MLP neurons of a small language model. Each row is named by its layer, matrix (gate and up: input weights; down: output weights) and neuron, and shows model dimensions 0-191. Each number is 128 + 32 x the weight over its row's rms, rounded and kept within 0 to 255. Numbers have three digits each. A neuron's up and down rows have the sign that makes its largest values positive.
After each neuron's rows, "fires after" lists the tokens most often just before its 100 highest values on Wikipedia text that the model never trained on.

L8.gate67:134104165171128190089172150140123108128079164173136157152200138149099108080132120095084137112177049155122060112119129119161204068147132139108117141136125141097132122148098139103104108108127115153189092110135132121116127079175096141092136149180123095123134115161117162137125122098115149062179162116129119108170110088143148129109128187165087110133130130103088165193111114193209106136116077106156146124131116133141101142026060181096171143103082119163103077124109091156136097122097116082130139128118173156174135149139083161123135134099169131149125195065101161115079104146185081132
L8.up67:138139139118163106115173116151108151147136105165099177142147104177147118064152088126116131108139159069142125117112146136120066170180182131103093065122091148137098110111138143184160106090133168130149186160112101136114174184112156151148093154120071094094109178123138129128078125046157140167090120124120055151129137111180159092145095172104136099126132144111175153142105142120165120117137135087106061081086113069130088132113191129095143180115155131144140169083087116071090171100069111075100091121118136050138149135142108051109151138107128126111123072082059102132121189193125130131
L8.down67:062199143084118122105166117138142123160103139119151146171125101137114095131074081116147130081174153102159140159158182076138090140145155165131185123145131105083111113128138078101190129085122113118127106091190093133092191176154068132113121153106165122137073136105094053155137141120102158141059181113133098089113116144172153106100172160136128163140116155114143150075142130151096101087079161167033129074187132136108135162143127088126144134115161101188042124127095134116153166076153123130117157169179147147121094113137127144093156168112179194162143136075107093085152163116138156150
fires after: ",", " $", "^{", " 8", "^"

L8.gate122:155129084226142145098172099144124163106133144140207157118095091157085132093152061144177125163102115118128046109060123133158095173132119078115073094149116075148079103106092101113130149106133149098134161153144143106106155171118100096111208153141092127160146105152134127155092100132130133146110135187137118195122113065193150109114106150096139136118111155109156095133082098158168159119113081011155154112097157114127123086121137120144167156092152135158124088099141080153106112151110141210105127179088099117151117128101129104162137095116079175097132089092086171158143131140176128144
L8.up122:115091112179164120098166125106156191125191106108117101125128134121156130140133130163127127120109075104155095161135064115128114041153107239155155084096091155072081086179134127115110103107145157122123126203136130190121178099157130093127113135161152170157145059171145088120146107112175125151148138117187130075149112090121155151128152070125134099084022094077142141159122191148132194090127158087135068106121162128101121142137154150130162144133137122124092091142098079095119152194141105091135125097155127139146116106122100144176143134073159107107118181125093081164109136136136163102
L8.down122:178135149051113093133169101171174067158090121142128183173101106156111130132109098107104078123140144096201091202168081179125095106097164129091127112113136155073140130131162137112107111120186155130083139120100109137141102075162115124167125168166120177130118116135143076170129157070155120173154131142095168106158132138119133135110160145128119102147103096086116145148165103170133169163086147163074136026152161108157123103132176125149081126149117156100124159118106127126170130121178072086092151103177126142176127128162127103218070135164130142109142111103132112141099152068055087196
fires after: ",", " 8", " 9", " $"

L9.gate255:149093102083089102108092077116123172155069127091160093140149173118173150167160102058133155144124124123191145133146109172106104174188162131180120130132063155108113156141119200149090118171121128124143134122096139134096144095082104156163174155100135133175081110188112154130152112171127164128130111081108082099128127132090128110126081141119099169149172155107216112116140092112159118101079168105155164155078180152104173135161143099133167095109142158139101122108096155139104174079155132097188146134125141116156090125133076168167186202123124155121147113099040144169154203089146154160
L9.up255:168087154168146128144129150133105173090135146129075133173186108126164124171145172125132228129179098107114120121132130139195168137128125157104094151133094175103081180137140164126154139076102145141090147156056123106074078124156115128109114120158164164144130105127174159157143086167128138129112121127151173110154069130120100157140132148152192112147129143150128115185129042189088077096142095171130078139124107173161141131100095183107054165169115117155062127083151118072124123195125150120125047104075100158135110143106083162120107121112188119139094114152163125106102129155140057130
L9.down255:091074147169085141113193145159160091101079130182154087138171150177156140114152087100145164154156175168115197092086151153183134150113139160119087097095124118195125154111142109141096124132083088064147106124138157118115111137056096123124116128116106105141068129182124105138174108057138128134143132124109137100125113131117155102122125130124146154122170158133152112165086086140111160084153132083097103077139157142188158136196067083175100088153159121095078108107208144156197103149088100082084101080078115080126115149066172141087120136094082156077128134122130096166164118147154112131
fires after: " the", " The", " a", " gen"

L9.gate198:113173123125105122140140081179099099169149131087128090198183171091141109183150144109095154146127048205080131107117120119136116134071155190173088127136156136104170194096125148096136125118129150158167149121112108160088143176087165110148175149159119161135095121094122102091180106158149121119100109104174168085102129089082098092059160094146136140137112096155122162069117111104174123142140144074188140144141096073112113147119098082106120095104144143130094134027074159133094127091130133128166189108131111172137170154122178082129113140092120110190126140148144117114147115150107160038
L9.up198:197132134076104125148120130115146098142086091110140111169129123112162116150140088168146106144174085148089148160151089204129104124161107179132140088097130122143108134219091194108093140184127139138125161103098121130122134097124123138184148069182091187204152110139158102138134117131086105157153103112109121130120161161140149123103095120108108106100065089151153114179103131091109066166147134149162144153115076136090099135169147090163130147160154120126108104081104136165059166126131130069105137158104101141121152131027130118119152186105085060108159151161067116174140098033086147122
L9.down198:171101100071152102110136062102122131136111143108123054073058126137166136165162157120096083134098110120127133133146087175093140123101060132169142127144092103138139167151112190101102123112110116157128149118166128100118155100168139156060168102166143142155102166178103128148174116104057136176158111100167094123106125130127176145165157153104109156126116102127127141120077181070109144165168161126144114110100162130082076111157100155136188132101136147188125189159065136112079150148149057166096162119115154088198108045181151101077139137146184109104077091120078128144130131128089104164
fires after: " the", " The"

L9.gate76:095139105108092190150140099177174088157124103147068094157141113111067133094111129160141150127110098133096147140126161102148114134133106076103107147127168109099086161150129144109133125186125135109216137127134077090102082124090124133109112156159108102098126120079135139070137127185180132139142108144149140160128117104122110170132068132199122091178158112174141181121066053166117105097116158080181142142113101104144078079099138159121077145110108150125150172044140128143078120101104138140145140133143154159202043120074118131075080160124128133080203171106145143177182145134176122102
L9.up76:058131143112089163118174167111074129151091098108097103080143116088118113143108121161149127115085145120082113130121116149083099116189125183141130103103107121137123137134148148147091125096094078176146109078113129074107130093137068147140162181170134119074133134138102150113196100107114112193142150154121134163123159166050088082091142148137155121143169110086174131183137184111162099106149152097139145133157122062138111158174119148120186161187175144164088084107143109093135115131101141115111133169156156101069054188228076030150136154143097131127136115130114153156130171101093135134
L9.down76:102144100130122096134162150069098113139153122156106110143181136125105138125115091109155101135138148154148111104080125126108053147111143127092084099152133107130161139122113126060101136124162165094177126161127154166125116150165108188153135082081076170072076148107102126073139125210149071094139120146157136136121131135062077100166061204161161124138157184171177096137145077145179076082178147111136118169133143158124103137121155126111096129111158180217150095102134149178107158082116093155112156191146146146079112136173126112141086060129117154178116160156129081080171076115139106132
fires after: " the", " The", " a"

L9.gate431:105082140088097106131098146102110113195104102129119087152147116098107127156107122140099108140113099152166117113116107088179136121210148110142132111115114137149161227078143189158106172165134166163178129164136053117089117130101177137156096116155148133140125107187104152166117086167105129131110107156107066153090167098069134128157101132110186110163128079159134073138123082121127148117154131086194146137123111183076177090062140177107180094150120128193057096126159138124063075098130114139108093125081158150171153100109168152127159151122146161166151127075102143122156101107198142137
L9.up431:099095200112159108142110138158141142131088099099131165142171132108092115112130192148077164132106103077144125120108129165103085118110096195079120094132164075090056162121151113165140137131093167110149194139141129183158143124124188151112152150136166129101117187073125120105131135104169072107125100083134186147119150140092080167093093100190152185144089196155208137134130100140095081155107105150079146095133055096108174117128135142111156109121084127085093115138114155126136163193132100095125127126118090176154128168146141144100163176101123161127188145092102144129113161108135053055
L9.down431:192086140071125126152079124093159082107108149107114090101127135138110139105086176120106145101136064142136115127089119125113118152143114144052090097133099132154117107096108109203136141174171128109084071139127091114145139150100102148129063153166147153152115106185125111163126167141154117092140133105130161094107119082195126153176148142090154085165103087105095087106050057098134153065171113108148133100167184119107156083108164136115137201105134089186109085156103080130137150165135084094081144127087171141150139096158199139164097087119128094134103130107104125174128192131204153171
fires after: "\n", " the"

L3.gate203:083075125137146169110141079162138118189153188187103074121134117113056136122136118139185081145094102102123130101166177135085144084172125134109146111096076109094125100076113120092087149197157155140138112096195128183137113167130144118099109118138107076150093127109084158115087130108135181142125143131130198134136197148162183147190093170126101148163169133153109126159171152194124108039070120089134119167128104117142169151111108185070126196114160145151069095113139157100135150136138158119156153136135133132141122153153173142156141098098120137090085089083136085140069112182128123093
L3.up203:147116107154103097105110124114167117196101131144103160142122107151147138164131163128161138107087108119152137130114089104114092153131140135080095136137177139111090153123153105188099103106181117111153149121120096101173121108148115116169069199109082119097131115134118042173110116062146152104117134192212178096103124087160143074109139146115147127150115148176104071132105106137192082131168079154085112110035098120100184130060121166131176099133093152163166165132144145108076137098147119081182092135179076131112097129179121159087175081088166104143141109085137098128076154137196122116
L3.down203:177139066108161084114125119145114143160139147173133185133138095104156116045089135075170034113112177111145120088156119123157063127128177149131131102094173145080131094128151116162117146118179126078078143193086126064107118091142153154143099104164053051143121120148111121128118155098159139137136125112172132093137089097120132088114208105114132115114096128135129062063126155124145105132120164112126130142137130147167122149073124112181146206109142163114104138157123088148163111122130092075157107183148096181118117157176142134130147104131182126210120118143129106139077078172158120192
fires after: ".", ",", " 8", "–", " 9"

L9.gate177:113158122193111080162115137154128122129092119090163121158125127082136171085112115180177169116122003159131175099142098100130175075122102114129091103089084089100079139116162106146132151181161132178137156186165146118146122151055080107207098155147124141120166156137149132137134123157155105119159126113097099136154138106130114132159085111124150140130128111181121164120089106165097164120137123034135117141176143124118069075077126166144104134157118151125105139086122106167162126089165139123171076161145122208136104129173169146175179163053068166112127177108119099120153142160118098103
L9.up177:079109176120117106102087117143145149198119116118122133108168137173095103173146113107110137098097096118161147100145134169161145090109102028172084114204147130114120148164111184190180154142101159167111111139167190117129106096131117119063061121144158156145098135158112120126090187159069118173113096128155117127159079157166146082179094140041082131171112148090145185142118163098144111110123157100130165135149044134107126137096159127137155120132110110105154175098117076109207181171110107099165146077099102123108138163087110146087127168146136101170131139135113161158147132084116089087
L9.down177:166163117106158135092114120182081115141121200166137113170032090112101133130094095167111123132112079122112164087168078179126139098155093140117147091150154156091144078140180137104135136133124141053140138129177118103072172125116094088116083068116109148159091079156136142188086105089152160116147090167063111127093133159083141110086141112134194108072151110075123097173163157111152103083173143146124155105125090202093140095106223159144132128121064136192137121120123114130106171148150132087090132102179137103132131186153101153095135118155129135126119139115141120201148131156131153165
fires after: " the", " his", " rem", " The", " a"

L9.gate324:072199168155110131096139160122115170149044102173116123137189168125137140095129105177086104149113165177078098110164086144148141167157080141154095160101114113082117141170149088118100096089066191122168129153101050134108097116104116168104063187141114104198106179077172154132131131143155143136091127090154136165109179087067128098171091143140104135099106188138069089125104140128175139145117122140156118169169081145097130103129128149091090086127137129182087151137143120143142122199158108146102142164143140166127179144136147113123095162155122170157160150102103090050139104123090130102
L9.up324:090145139097149089118119120158126104111096102120178180146146137106141109132084140118099147139121129172121178125161094125132098165053103136152155134093113092102061112152123100102100102085119133129137136130149151130168170138108089076102107069101131186121101169149172112177151125168147144107158161165123042131171151089120143083151116202071105079093143140115116154149092149125102081167149174160104113123104136063123072142169147139097182091116119105134087155114150135131134117136144117183168127125132082114126097077166199096166147145077047184096151155206103147179192153200098137109
L9.down324:139140169153156138085150128168125118117106110155103173175138097094104075138111124098099096160125121216143160152186142150110114120116087114121173180081098059183100090125150117118131090095135141100146118148138152148178171114153127078085191140091072097145068121136126131072136160135161065142158119109123137094128104151135190158116095201123109034140144164151145122160099175099103089126088147171105132129124166128155077132155136097126117206117131143128097197133126169180104133146149100090128159074149067121093132064178100152114084134146103184089160191151146156117129119163108092113
fires after: " a", " the", " A", "A"

L7.gate11:140122130180121169201107140132137173173092149122122083061138133124153155116105140084116082130156068114058121116163119212168134136121170128146173099191076141133143175139108129146094109127112155151166058127165118149125134100109093145131083138096075099073130098160121148105160161109134069156138069182081168155140159134149161073101116138127092098109148146098179131101150103153197139112110095113160107135127092141196098077114132126115093157132167102124153084137132123139151064110034110086105135092145143075162170112147100149070150193134123158134111123174078144079133105146124086097
L7.up11:102129113101111115157125121107089116080102117137169179061127114132149107130147128099105146148185059104120061172142114150120139146171130108132110160126099097071158135171145071112172126085135157151130123109077158095093151155156130094117127143149139106032154116132144145128093090089136111105141157162169150089154191155123106088125107092053117119126137146154151121139121105151111163149085124166154143161118142087130122157104153133101162139155113092081126160112089073201085159197059096191091094101153153174124102204136153126204169127113136113126091135141091205140124126073142066196
L7.down11:100121181157157078097165075092111133084141156095126176169163143221095107142140197139097117117120165167140050160110160137121157150138141187106091134098189164138096140145074106106129140142123115122069163103081109159154138164147151066113172073171158117139100127122108114123086111148089115103052135126152176098141133162132133154142105160087164154086168060150117097100071110136110182160172178169104133088132085099115089152152146100119096122156084133127098145107099095161102116175141131160107137137060163183186107087089185117153106150131119101162176133124146084127151095159128114169
fires after: "."

L9.gate24:072137121093140121139163131122119103176051125107170124093181127115186148127124130103164118119072088200142198101132080119173095163176096107169104181114162125107151124106120115153129128129111161161119121237176142140095128123087146130118100146150135143093131137168144100161107071097181158120104167114110099144091117099082095103174140159087099145127194082104084126134125124141142134142086175170101116165114095103123111050114148166123106111169119043122101112099122166092187126127113081137151133136064079156170096079126108123137126092136071162086160098113052128112125172169155115146
L9.up24:113054167100090138200092153129112093190121115103130095210114084105205146074075140094164079134121107170124125119133180156138098124126092126123113176121135127175116177079112108128164143099146082082154070152136158120118128119143156185149196127144170107117093085122147139096187096110134142134135179116160127153143111091113114162174159160100160125131058120120145124150121131167075157216099096137117152184090180094139127103138151172159128100169131135151101101113125166146096129142111144126128104098104090059156075193140116048115133124098113126116182125110079104151063134095117099125
L9.down24:145108163121110119122159185091149128129123127137121123141146131135119140188150109143122130155103139137101124165147133153093144128147138162128160111117094132125119105080143106167086164102115102089122133137104122115143149111097128168164212116155192066166152110163105065103182136076080133086120148088141141051158159105147205196181147095161142158134144121143080109091084138135168137126098160073156174091135115128139158177156082147106179040073114168126099105136096073255140101152088121088087117123166144098116124155089148112151064164111094112105106111089171160146133138119187123150
fires after: " a", " his", " the", " His", " her", " an"

L9.gate297:136204154086087142122093078133103120164088082104132090183168145151143155136158136128130156140131121131115183132172132071171098124153109166127168139168170145108030136123131144176121102160105207108140131166065083117059143128154135084133114152119099146140110128137202112131138131176120144100140111105132103172100140133052079099154093129135120197172140146151151093138101126108184101137135121075107098167118045158112079100103174157119155052125130142176082118067146118127106139108115113069171124136140159158106094179086165164145174186130140102118116120102123086095143129077142110099
L9.up297:140153163101129134141113138089107119092100116123149128233173104156137102143078059099123122140082086102171095148103112144173184139183089151147163169126127137157084127078115171123123160108121146088102124144121144148122137113146105134106126071121106122159113136109075146136104158172077127091185163167171071103128132089124125138200165148104099121123151167135171125124122110067136082152141163109138134135120172120107133168118154151119177045178106128166082061144098186062067190152111102080117078084123086186213095140079113162115135155163136124136116134144121129145180099131164157152
L9.down297:161076136203099099106146091141143159090148110169125149120137087173165107126124069129160104119098112193146063128121148178108183156119137152121149106183166112141135107107074208093115105147185095081114129127161113097108161132151097112153134136100124109124056136201107127117063176128138148174190100124126094074170092152175150170110064130107068106174117161089138137109084108063111107099130124137143162115109185136173157115155124106149162141164126116194101109126114105161134136159196120027114123134137088075122169179128105089123141143127142145117114134123120165166138123173133173163
fires after: " the", " The", "The"

L8.gate112:104072101092107151121139175126133105089141061162078136184163135106139103191108170146163108128073134186103111095137153076155119117108119148107131143165171162196165099162155092110156190153083119103127131152145158154127137106167096123144153083092150116123159126156059070113190114105107145121160152136148131155076141055060157105116153119188182117203129094102078116105122110124121102132169099086103115103162083173120135126098139155112085099159122106126137096159143165078120108095118115158082125124171167101194081057168152117096158173100124108126159167079107175110095082120114094101
L8.up112:115112161144183145093117114080165139131103087141181118170101109170184143137175120111116093126130141106149119102122189132126053189167128077095134162122142117097124157049083098129148142126112142142170139145160118147164133106098109157053150149086114183129153065173099130121157117158094173135107163159187100120170098090061085107101121107130127130141164151139127138167145119150182160134151160137104071087131069109041124114140113145133167158153135095124134133159162153152110148112052109119151129140148101076130080072212152131110091133158086167121078092134144185146094134169060120176
L8.down112:044110124126120121100169158145142084171096116144124127180105141152114193136121178114123172136133087121109110150153109119122149139110122070137124123124123076186105148090074129126103099156158115138155128135151152148072128142112154086085163086112123198148082091129107145080127173092118157162147121074204149133180148151081188111129145154106168129137145090118156158154073117126151219088151171103112144127141158122086062088138133114158172142122191104050147163132119089052146130147068133111142111146153165116124191102155093179130100089110083170108119121105096153090073122112102171191
fires after: " p", " v", " Bu", " o", " st", " c"

L5.gate300:102093113145115126121132110137141066068168170124103177118148140172137114114156169092180145098131126141116162118171100096060160162077124147129131127135117133121170090145097141113133152087071095110138157165097120183091081071181150164176094107124143109113087175077177137145155127096132137179080121145138152104133179095131149160117150164235089108148139131111092148133145099141178072155166114082141135117099097104186178140116082170122147176144088115133129085152115126073112123067119114075111170123121122088133170137152123117061139193166142105155118142096080138129094157051164167192
L5.up300:099132136142124177127167135138155125145095159080081128146124139175125078091131163109157126121123202199096142150099156110143110051153143091126105115131158156130151081117131131095134134060132077070158133139159071116126086127146099160126115151144087147224145149148153202128119118093157106162106179164133156178109144137185083089135105140132117151170121159141078150154143148227198111097170108119093165139130089129212055085093106174123127163153091160169118113102160129149136143118101159161086139103151093132159164149105109168099157128197087123138161131080132148087104102102123101154
L5.down300:127162159148163131129078132074122070154162152187147124131104128099115096087098170183147154144160118077138081104165091128149124156159106184127163139074088088114087119133183193146130194132149134056099127134201111098111172172063166157093110130141146136142102121102087085139097101137112058165144057157121120121160096127174144136131187111162109139150084082116089123068124096138102096113118174134172108099126095130085154122115152139117154162125154131094133121200186104138083137123089150132142108122128133154115170137040114132142081134112155135159192107154149104200096141151097192145
fires after: ".", " (", " 8", " |", ",", "-"

L9.gate399:010177158115105142167154116138127091111115085156062126209130117138087124102168083167111086096098090091158110094130150083125139091158058124124085147176123116112150133099163181156184175168155107171188181109141130112128102097118123137085110145071145089162134084096164166082104111091141126136101069153137151115112144096134068119154098134193127148174165183100166137125129119134105108149194109101156120172181120114083095122105180129133134177150140107070102152060164108152166112128139107109130134137146105066147123107122148136167115163137104153168153154154130100088144153094174093122
L9.up399:100150094108096157080158180120187135160175105171112133127159120143126119160132221111158211154090107162129157107172116116193137145164082157092078089144128124082144126086090151125144098110142140191091175152186074095119137089146100131150111088129129161115088166108131075171124103111177088069111106100123107177137099153106073074161090136069133092100158170121199114148119121123108130119146164212132110167116064109115095090103079116122117085148085118127075186136092154147082149097148103108118140129132146147098074149114069107144126076106118131141123125173163134140113119176121106155
L9.down399:138120105197144168154104205127151128123102111149159164117096144138132125095168073151120109121191143084121111142123084123110084122147094152131135120109081159142094139087113124122093105137121128165107121092094196150164101073150171138144152139102123098122135147184090123132111134085129076096117153119125127089092125119165101107072152148183124187119111114106085126204162116082186172156148130087146121182050063090097148167141119100099149150160159175132114136084186091140094174084099133110117098081172131099189149082161048123166046125104089083162111111086091085125107110138095101140
fires after: " the", " The", " a"

L9.gate391:113070148104084118159102098113163085090121137157144155160152135116192128117062093153165136118099110119116081162138135126077148060170101101119123131158104087074133150105176127115168163224088093109113098105076078129139119137121138066137135100123047188186132084107159076136120119156130138179127137188132120161122127122121151114139073070137159138167147191144118206125119110186071081133226146124179149142142110123117150147119132129126138105123162118082083097135121165156139124148154136143132160157087086136095154159166149089175153150124112141157177160107158202106181143099136132137
L9.up391:146111208142079107092125145137174146113159112065090071114122139137121151131160149118158197103125119130161175144171153139130061125154113144125145104131123114104127144174109141114131123082146128092150217125168128097092102082160185179138132106152161108098063078134134173129165068157118116111099153117090104184182169178154114196159134153110130128086102104167114123144139086128126129152141158093118162140137080141147198109130134192078107081124127168112102149154194080137142144160080117050164120059123072107125173111136082108130061131095130116134148101130088116110072078125159169152
L9.down391:144108136100127148158128106163129131134145095151150079146124067148120158208161131089177167171179162100117121168120120118125094143157115105052127151093165124117114097184111059110161047133077127138171122144112152167134135133086013145115139106112159147091105155149113120159112148181141137102109135137087108102156159157085151134122174170098120146159194083111127110210139130069139076123124080144142146154132155150145172142117127112142100118147117142155124142195092064099104116146146140154158124075042133130106163185117099164150148163151093129089181100104122077146130122142054074136
fires after: " the", " The", "-"

L9.gate450:126115187172062161162175123117122093138101129153065056177168128124125099159125169096169120141143078140110161116122159128113109155126183169103086067169138127135125202115121148092154110137104153141171124102159096107086149107069098154118130164161132160124143144096137126072162131068139086118128091120159158156147135093157146085174168113159094127140112162170129164091123153189143175114173141128107138171201122155137067093089137170123120113143086145140080163073129093111157152099123112091161123120084116168120052165103134131120112190092162181098185172150165130063076173100110103108
L9.up450:116097121116114158108134111101197108181135162132143123141116210108155094148166144133096185095080148198120097092202068145119173135132138172072158116135125148136133109107151123094088168166078109203209195096154148076066152104122133141087162067146127151150127112097170124165189153156121138108094140112157095153135099131105154129116125173125102108129090132089056138079102066102086144198120116125132141118133113163095071133121028174074125114087114183165095127133102157107167134142153111108097114123169150129139107134131162182093127096159104110140130149135137171145123102122123165139
L9.down450:149160159184197126140175154078101115138128110120164141083132134105104093142145101099174190165184172141155092139117099119189066128106143154124100138149135105116152118148141070120120174164239141106130144137094127114157138123099136147098130108112164113149064174157098174133120179113124133051176114093100141107163179144133164164124094130096130085121121125134078097138100145121116059156038094128126157141095185115135145122123149099156132149119118066167114156075044104134146129044127121083127124121174053156082157127053123126124160099122135102095132114110149120152140080166143134139
fires after: " the", " a", " m", " The"

L9.gate44:110127128105116125124093059157136152090080120013187108127168128191124133124127144143152059134130059136186103162152133154149133086143136155143149089119088140105130148106133148220184154091157091124140117113134111144107115148120133122125142123162165094108131118105175146086134107145117132151093133111156141178135048098117140124156131114115142110185103105124145133119119099130118129136149142137093190144175055084201175100164161143110117108206125149100145182048134112138120103133086117151131080139112055199137156138187150076141067173078115078131175153119135166120140156136145132090
L9.up44:074063145163170106108091114145136119053183095101146144124134139137097115053176147122176077146106104177207153178104138092161107123121121143180089110117126198097164086129174094134169157098143116155086146133174144150114120169098132093130134128132162074123125117086112167088114119177126141152102139079218123117121152127112163142132128133175108144145162168120141103115101173160142106148098090105087119103127071107137124150141130137135171171116148164090134119144141135098108116094083126142112163162155146099141060091176138055158143178079183095113129132064169170098043097148159090160
L9.down44:061124094124145126149134103112091089150153160115163172095109141109126137177103150081120183164107113073090138104123198115148069171108089107139100169137146117094153057134176119135133108092181115156148131104139087156143168118114137128136103206118122152116111137105108141086115122092133070169159073120201105201155182133137122080062133123139140154165154120067147178194178149159158106072119126118121110074113131156104131170128135157155084120100166102034136120182150082141071163080180166146091125148135153112148071102126094161113132095159137089121094169136192112145119133128134108132
fires after: " the", " his", " a", " their", "'s"

L9.gate207:074105212099077095129126117104163144171178075109082049134145118107067115086154109135149126134109071152145163087142191146165161158077092106189096084129143163099126139160181070162090028123123155096139110123127146126147140125125171167081128177102133130164170134114128144132153117158125129125102122101150194107153071083142120149106065134060137172140127108116174116085144108155104139148108086151134110175154085160141121122123161127053118194146095144127176070142114157154102131164138099133086097152131124103120077165128133199135092124086131153090101157177155162147130131124159130138
L9.up207:106089139121080089139136070175144092125170107085156099183123119121118112149172139122143114058099098104101120109148109124174146139128160190174118133127183148168176175137175078150055138119115118127080084143129157169148137151203114152200167148124099117112118119126108126108147088154099125139151172155175167131224113114066105152163064108158157084134083128110138097108131076174095141193138124114130148157149083125176124154195165169110120119145118101107082122229151123129112134160122115122131090137128157130098104147136118144169118154110092140143076176180099175163096176114157076146
L9.down207:198189090151114113105167176163096115058152129166123149122119055105101100186069139141150162115144102160132201114112086107201121130140128117163114140108100158142100077111145103102106065134122173127134118126141089125105125118083186167158110153095085135111113123119151176094158129095144143123123149162168121107204119106156179114089142176093168132070136103120141158163123109104144116117182103134128128166182093091110108146160122124163105076106111150098136116124076092145168162150146122145130135139145145086074130205110104180071088147077087069154101142188177178149093179103169091098
fires after: " the", " The", " w", " a"

L8.gate66:113162146095102192113190149101127118113110115105137100177094095198104138143110130157138122148184152192089160041107145148088117162148092076144104144205124139178144113142099115110158099157093118167091144123102097109103100119048115160141149082133131103117119173174124088174137158106123169108135120127098106158148103096107167100166151106136130129138220125150046146164128094144109117131101122156149140114146175193154112096077129169087089073121160092105157108132136130063098139083115134155133167101113104139084166108211176117118096127172112092162167108118121125115049140118172121180
L8.up66:148129061086136185181127129127118120116158161153015160132123172138174099138104143106097138132163126105148103197102095134129139093139067144123164081084149150200144134159127118147148083077133084122141139111138133103155140092078156132084130115033119123126124117136126122124162093084084149124075141142189086144119078132097127151051124132119085130123144153141165138088123131171164089150109143149161111115124146130140077147073161125112171081141138119134073070162079073132187179105162132180119091111028141090127132085172136129094144190160140162127148149171127097101111123151128100144
L8.down66:082132152159128149087182082143115171122076134189131132157129115144157108100109096147133098164084142135112178173147161112064119202125162031093128127166169101102148090133156135141117202152199126140116119118097121099087114138171172113116128152154142084160137149125106125129156066162161161116095146130143127089132144070181148104125076128160120204159126142102121121137143155110084120175159104100086157158160151125092103144128158083144088087092117063109135163150068111085123166173139074112085146155132152139060141060117089172079130135078148116138066131124120109158143107157107109053
fires after: " h", " o", " m", "ra", "ym", " st"

L9.gate367:060131147128119107099074089172178151133086127058136123128168136150110162102091156119151095133110178135124170177132122195114130134167153147169137145138159136084127136145215098133129103135176182120137145105157098148093100170066073177116167119149131124135190138073153193089137106159156131159119066178126076179123074144125115131133153151118181119143127154115151103152108070119099113073163097162142151187118066093176138116111165158106068176115132106097101112063122104142137116138105133125065143098081086129136070113110123138093151102109161122135157169171126111111069106132116053087
L9.up367:176182169117124149107130135140183164143158061138233106133100120145143145106143130133098042123074104065195079116152121135103100120117111146132120112068130129152098104146149141133142161081146122130131124173151172144155102162126175098146096122110135141091119184162079089091133099104084096141112170131157144100147145140121122050120112113082187091101118170105163126151115179120072125145130122167124105130117128148145129107222129144139135106163143116112144128146065200110106130136135150169077101160117145098117153187233123100142114163099116129073170140181091194111126085139100173122
L9.down367:095174116141096142168137070064117094112082064110165159122122150103160095126200135093135141110098127128124126097109168107154098182104160139154155112126173151136107126146156148101103152158144085186164156100130186147144134107116139145159115150129112111090150053104137108032126134126164106104133082209167132141128156127117089124091122172136178101127075140146144162125050161143130106096063131143121129200143099132122088144115163164150147147071150098072102177113128206154129146149181174175117111204135122156112152146124102140138132129151073062149176187091144132140181152092165118121
fires after: " the", "'s", "|", " The", " a", "The"

L9.gate230:111142182124112138154142073089105103122143117095103083130125172133124114097150130122150117153139106151087110113206152139186151125178177109141134114155088136044110154140176134189163130168101176128142052137125153141149151140108160121083137131138127159201141111099123176075129132096118136102190144172189119201076102148043177064136098111170111144120101133173109106212096119193110139113118157162090103151176107125112131126123156097183112115120127114124142111037095165115162131154150107115137128128086151129131127091106133133182108162075138158056130139148126086128082116069084130143
L9.up230:125152137102146133084174110124127076132118206130125101167105150104134088124154149128157112161105142164109137098126137130138136180140106139116123104129112128124070136114130107132097129099124124150206130166134101131162143193159120082107111080110099091090149104151128090148129116227151142093138116127172089123160147113133080108119134154146084156204195176092050114053124126120201144201099054132112134122159111119150143084066115131122106108172161098108124146075113090126162090129105109137155164085170097181119084065047128107165095061158142178138086132117128068100114132094096144145
L9.down230:079086155132096104134111114223119175132117171169143103153113120107142076078181139164111143152109148123125099111127183018182108141153069122181106124171119137120065103128059120064114123120115130130109116082103113156165104137141147148077114168105074121147126136076124153096162130122124165133123100113179128070139107149138139105089151134117140110151165146145133193173139118149140131102152130111101171071185089151148078120132166169172146149137154095089132143091140043133151088142109192110153149141117096150080122136073104092108101154134119128150083139117184178145061146205119161111
fires after: " the", " a", "A", " A", " an", " U"